{"num_attention_heads": 4, "norm": "layernorm", "init_std_up": 0.0272, "optimizer": "adamw", "batch_tokens": 32768, "doc_mask": true}
MLP neurons of a small language model. Each row is named by its layer, matrix (up: input weights) and neuron, and shows model dimensions 176-271. Each number is 128 + 24 x the weight over its row's rms, rounded and kept within 0 to 255. Numbers have three digits each.
After each neuron's rows, "fires in" lists the words (lower case) most often at its 100 highest values on Wikipedia text that the model never trained on. A number after a token or word is its count.

L4.up333:142152097152080097101161110102144145145082159178154140167107179147130139134143123114113099061141145134079095075102129129149104114129110129145119130108105118143140125132105135116155130115128109107123111111088137149136134130146152148085113127087118151164137084141117093085137130122164104155
fires in: "on" 17, "as" 13, "signed" 13, "an" 9, "was" 8, "is" 5

L7.up967:124159169109096114142134121072157117140107148112139151152127125084103149173136128139150090119125138097117122109096187130132121112122137114146117127134100092148142164130075107151130148110143127126129104134137080130125089103070096087093092136111162135128134124117122123148160103080138106145
fires in: "a" 38, "1872" 6, "was" 4, "after" 4

L3.up568:125119110133145147100125117150124088097160192149113145109124108127132122142148163101128196144133138101155144135090132106121150075140164160153143098161147159095114163103146122169124202097137113099157117128128134168118101156119125117103162100105148103099109083137125135128133174133150115151
fires in: "had" 43, "has" 11, "have" 9

L4.up148:118157145128132128124091151141157175082138095124167142119128089091105133176111154108076150136123133119102133139123154093128130070124165135132131097155137156101178148112155148141110152135121100129146108089119149118130116142167139051132154082107131153162134152151104151133082134115112126082
fires in: "can" 42, "may" 16, "or" 11, "born" 9

L3.up440:126160126143146108123113150157140098157116150170124127133150150109165096117179146104123117090110108128125114061155109160116156061136163138169132128132166120068126140099085117150139093127127105090097103115123134123125183143143135083113141119115114100108172059138111140138116121116126108091
fires in: "de" 26, "to" 18, "in" 6, "description" 4

L7.up568:122146146150116163130145113119134103128065150156174157142135157145097124167113122079166119134127124145096111136145150139118123112160139129150117130195180119119108194094095096179138143111130126146149136135170062146107146071140134103136115123087149143148110147115151144179100156126119076115
fires in: "was" 66, "is" 9, "in" 4

L4.up1058:146125143147095155129132093130120096136090173123133143106173111116117137107093176156117154102132131136086141149135145120130120100153166105152116098105053117100115113114155125105148134112111085096106144159132162133174140128137088127157152106152131131123115140148142111144130152099101168157
fires in: "band" 20, "team" 13, "x" 12, "me" 6, "group" 5, "m" 5

L3.up21:138125090140131111067123115143130107128088140114164121174143140118114140142075115144151132121117130147104087108111140136095103102155104156182121067145136115125116124125121089151141160089106136122140139130134111121178095132137130114154153131115095136140111117152128121150131140097112128104
fires in: "suzuki" 51, "fukunaga" 6

L7.up985:131124125111129154113157154163117157116139136098123131134127098088096108151065130119142138123143151153137179162142155118110119084102153141153150102117152132097129139071112146186117134135141089107155127103107122120145126151151144096155143122120120113143085079134106122121082134120116133108
fires in: "can" 24, "to" 22, "may" 13, "would" 9, "must" 5

L2.up1241:136101126120148150128127129149139116121136112111132109128108082104114134132142195088122147120125153123137139114129139081115036105113114165153166107113127110131107122101081078116103159156131120074119140097139105113135135152120125116119194109124129118150125097194149145165126159144074125133
fires in: "such" 34, "have" 9, "qf" 7, "having" 5

L4.up1156:143120092140107109137139150102209133076103159145161110091124107082121137149138113137100146122128125105093110150142113118098046091135180142107108130150115140123150135095173131109142182139153148087063121111116134135102158129134195096139129091138134120127139130158162142167105153108128131129
fires in: "not" 26, "more" 18, "most" 8, "its" 4

L4.up1230:129123102124165074110149098112153165122141120105164156107149112106064095136154110124140119133126131121124119134118123163083100052128125105114053115171123133127126131132098119160150146122115099115162153134175160127190127106170138119119131115077117110146140131112147101132089153121101129115
fires in: "suzuki" 43, "film" 12, "is" 5

L4.up17:134142154160109146138077148130115127110098151139116146110156088098113104121162146085110092135115118172087101156131144140127116118126165134174088073109067089090151115111095104127123131107131133133083145121082126153136129156123133112118125101122173141126110130132148119148128120117145120130
fires in: "it" 73, "there" 19, "me" 5

L4.up249:143154144128124144138063116113200190114134151142151124094087109094107124121091144119131097146135148143118131085140122138074125103129130143143129130150101137144095129111101118141099154104130129125096135088132140137174108153169113067147119111136089130121128124150087128132045120117119104082
fires in: "is" 33, "was" 28, "states" 5, "district" 4

L3.up1038:117119139100118127109102143111091130147150169116124134157134129155131115138141156119115139098096133111124110094122121153086153093139120125174085153159108162094117120138141124141116131116132127135118101058116059160119143168155133075091147125134143146128127120130120107102142135119177064126
fires in: "in" 32, "grokhovskii" 14, "cm" 6, "found" 4, "station" 4

L3.up479:143065073103136087075122165125137157097146177116133109111085176080128107126116146106120192112126134145122100127114132074073116104161111190122149111092127170085172190137130165120127138124143111111121150140151126137159106130133121121115193124092117140168106099127140174186117120112104148084
fires in: "of" 49, "density" 6, "brewster" 5

L3.up577:148152107136135148175143137153179141125132139155137140105144129086126145129110178120127140132100136146123134146125119137104133136144148105148088100131112105102153129117130126130165153106129176090117115114133126153162120110185092117183164127145155137130114151098143147141148110134137108101
fires in: "team" 28, "league" 26, "species" 9, "family" 5, "club" 5, "group" 4

L2.up824:141121157112090105125128161116150173148153075122200092129109143138111125138106145143134126124115116099131129115137161124108125119116107120148135160163123170138160180145122129132091157140117104163146125132104100144161114107111138099133128078135150129150156081109103137160108136128098095118
fires in: "has" 64

L2.up586:151171111123149113077122142099179107072153192142145126106118082157147131139134174114152147132137148113108151108114103143095121080117146118160123144169125134102145127136116135136117118091114173177171076122158142163149076102107109112142145094135126140119142091150115165103107132141099097109
fires in: "is" 85, "was" 13

L7.up789:113110118151116161156136087137120137083112114157152127132139094125102120151141088087137126075135130148158066117120170130124123111089116174157140118128118083103103119106115121180124169115125110092156143106157085142117150093152147122128113132118134120139167120123171137130146117112113123088
fires in: "a" 34, "among" 10, "all" 5, "that" 5

L7.up1066:132131118118088136127128172109099092110129123127122173111152120089136124157152101126121146137139137133166088139143165113159157084164085098135138118142164174100163110110106162153109108152121087130104119125123113145151116135175183116179165138135124169161101111161131169132126131096096150129
fires in: "of" 57

L3.up709:152141120096169130116145098140100136121093122102166146163148115146128119140117149110116117139150135113093131116117101157118087125125141143114129121146129145121149127149108140184138136153128132158139112126119115129117109125157121122126139100099115141150145123175177130148148161089140140094
fires in: "being" 18, "to" 12, "were" 10, "been" 7, "round" 7

L3.up560:139147128138130155127157114168152116140085137143133122097176157097132114107084163143144125126112125104101128142125099118135147101136177119126101117156054127116113126099153059124119119154135152133101109141149116141157089129135135102138106163133165109121116119133155142153095148143120108132
fires in: "team" 35, "number" 14, "party" 9, "crew" 6, "group" 6, "country" 4

L4.up226:129151159146125139134096130147138135125128113133117131136102142124142112171207147073135079116135127133101105146144110134091101104098166102140127140118139139109133132133089089122148152124093151165109115137115136133210128145107145104152110167144109155121149131122110097127148119110128078125
fires in: "played" 25, "as" 10, "goals" 9, "worked" 8, "plays" 5

L7.up166:109093112078099127123133115127163126114114171128136125144125103143115106116119139158143128142132152174150106100152109154074122155135145145150162119135136159154125140142128147112103140079116142113103165085160115137162173143110112109129125139076116139140121073139099144114116104110075108129
fires in: "was" 27, "is" 8, "first" 6, "vicente" 5, "santo" 5, "were" 4

L3.up202:109197096151122117138096103148139132133132133158148177129148057132138116162122111121087135143116123115109107163115162083108103126117121179131130131160137120133152161136145119168078100123130120164108141119104082151098124127168145150127154128146120106182161119134110125116088127123103039080
fires in: "as" 30, "a" 16, "al" 6, "out" 5

L3.up661:105124106149126116123125099140136125145124091096163141120127102093118130151121149127137119124168073119135147113127175127146110154204154176157122112167136142146156173102130137158105164094133136117121118125077110141110117104158120128100109105150101169114098098132096140125103131123091120135
fires in: "had" 64, "has" 18

L4.up462:152130151134099132124096125103136149119160106151185158067111092058118125105122159107121148157135144134127125116137132096074124113152112164139143136145083126075175108165142113131101151115075132099109119102089110104145103141128154122156147130161109170129119145130095101160100120101144087129
fires in: "he" 22, "tools" 9, "o" 7, "oh" 6, "she" 5, "they" 5

L3.up635:120134111126091118119100150121146106076140127123116144070125156101155151138116107042111160123124125161114072131129127132113111163128134156133121122092118123152070175091127111124131118129106162090112162101121147123137174118120151113158114113164119142134108112133164139152152121119130152124
fires in: "most" 29, "more" 16, "some" 15, "i" 6

L3.up1095:174156128153125122119135116128144135128105169154117110136082140171108146155133134116093099112126129139085108110120124096146095114151138115136135094106149125126148121171145168080102110158107110160151124126120108128145162116117131130135127133100127148155148093118154198096115117131111129113
fires in: "for" 22, "scored" 7, "win" 6, "in" 6, "games" 5, "goal" 4

L2.up1004:138141125103099123087120153089127097078114132156111140114144108095150127119125135143117149164141160111096081149133156079117139190128144148103099147097090141130172144148073158160104139109098153132113104116124097100161142137108103135187106138152125137101140135170105124126120116129128140140
fires in: "from" 40, "between" 19, "by" 7, "that" 5, "told" 4

L4.up881:131124119108122114090121139160087152151154135103130167120131145137128132122151147136051133117133143128116134120124130116130126113161108129184143144118141117126115122128123198150146114098094130169091128082128116131130126148175128143122167108147148127121122104159112123150086154125127149097
fires in: "of" 29, "the" 12, "at" 11, "in" 9, "northwest" 4

L4.up991:163142114161138132124111137145119090128102183162129147141109141139124123149079111144117097088098117156110168105106120121122141082158183116156101139149160102117127149084140144186153082096145071122124128119119135135126114113123120110122127119103106106134117137104117160097104127130105111077
fires in: "in" 33, "for" 6, "after" 6, "soon" 5

L7.up71:112124099120159102135146122101116102142125157200142113120102157129132083127109122126156170138124130101154118106091080140130119085126131130161121123127148124144097136119142133173118170084124151110176147116133105154142081108117135155136141124105100116135104107129137148127102152119130102122
fires in: "was" 42, "is" 9, "had" 8, "fukunaga" 5, "kurpiński" 5, "húrin" 4

L3.up1100:093082123151071131101146118114150133142130099099157169115132121126155114158135134061155135143166124136110183103117123112128157140118159151177144148152095128119098167121117102127141175102107138097145140106078152112099083145129155077099138113142092161116130158123164164133113142118121121108
fires in: "has" 29, "had" 23, "production" 6

L7.up267:141133092127123134115160123164107141116102110119146150140110149127142115155094144126116132105130125166132056112142183128107101143124118172176132102158137160119114125155117154142107117168146114154110116131157116141079136131146150136144125113142116160141107164139124163120135130071124131082
fires in: "to" 57

L3.up1025:139128128134123133109134130091101139099126144159145146093160093075117108102154134144114132109133126146123139119148131152124152117131171158124154135137075143080181143132145161139088167138128151147113169081148148151150097149106133115167122111106130131096082122148140109173121117136110090154
fires in: "they" 21, "x" 10, "isbn" 10, "he" 6, "cm" 4

L3.up1219:164117156135142155130134099101148163141115100161127164150129148100147122132173119113119116106126131149095141108109117112106136151128107128122163141139090155149146158097084127154123137107127138146097112136098134122137132143166113101147143126127090151150154121112115109150104103095151132080
fires in: "as" 31, "m" 20, "billboard" 6

L2.up1138:126142094122127113096171168085125103156122129169145140116114131103152134167120133126071129135124127163101133140109117150103102121152112130136125092186143144152143159111192131096117150146105092111118117108137084130129132152126153149108131117119172113154107057129112120105097162125134133157
fires in: "end" 23, "top" 14, "over" 7, "des" 5, "description" 4

L2.up141:159144146127125151144086099121168188108079154104174152137162099115131087103119167163090147101125126123143128123131134159067103090121097125101125134197077144100139139180144127124120138107098132127091116119179120142117110177155136108133118133170158119174129136109113139112105154113127141131
fires in: "team" 28, "league" 7, "by" 6, "electro" 5, "band" 5

L3.up425:099157113083110144144112113130135139098166166123110120132133132158143100132179125127083105093088113139080139091133116119124133121091101135136096080107139168122135162140113170139150070085099138145131174119113131144179128144123116094146161146099128112146146110149122107116119115109146088098
fires in: "in" 96

L2.up604:116152105124145141083170109114094165098164154162145126102134084115160131127130155096151176114156111129065127118080137101097125147126164149130142143133108148119133130126151089140149140115140163107108129130099115157109127133187157125101134146146113133146121124163148136129095153108154117176
fires in: "was" 29, "became" 17, "had" 8

L7.up215:105100108094132166143105127102090101137089125134163158128090125145146129153150090130129084119109142176169105136160135120139131122159086124124100151158132141108124100110069135155132154114135161107121109110111119125085163091106121128159147129127117170131126128123176095147136096126142132116
fires in: "a" 93

L3.up1132:137159107104095143149081132126125095125117131140139133174120144152081114118140140107099113072117131109096126143116114177114117080126117154121114098168126118138108093123094151180113124126096090112150140127124094154123153139123117137086099130120089116127138087138156124123141101093122116098
fires in: "in" 77, "released" 4

L7.up1080:127175089122136138143119132100143171130119101151135089127143106161123096090137147113126122114155157117077123100109135124101102118135162197122101115138127106107132125164120142104104112124107102122112143124167130121141143116097106129156127109146150120141132125146101109107105120171168116142
fires in: "at" 22, "by" 15, "in" 13, "on" 10, "between" 6, "as" 6

L7.up613:122157105167118126134108129112161135097116152129121162116092111130094102092149129121093142127162131122133139143107092138113146074112141173185092086170161169141161135136103114154088121104126127124133120077172146122092068100164149129138121117142064125174148128150123113147126131133131145122
fires in: "as" 49, "a" 22, "or" 9, "than" 8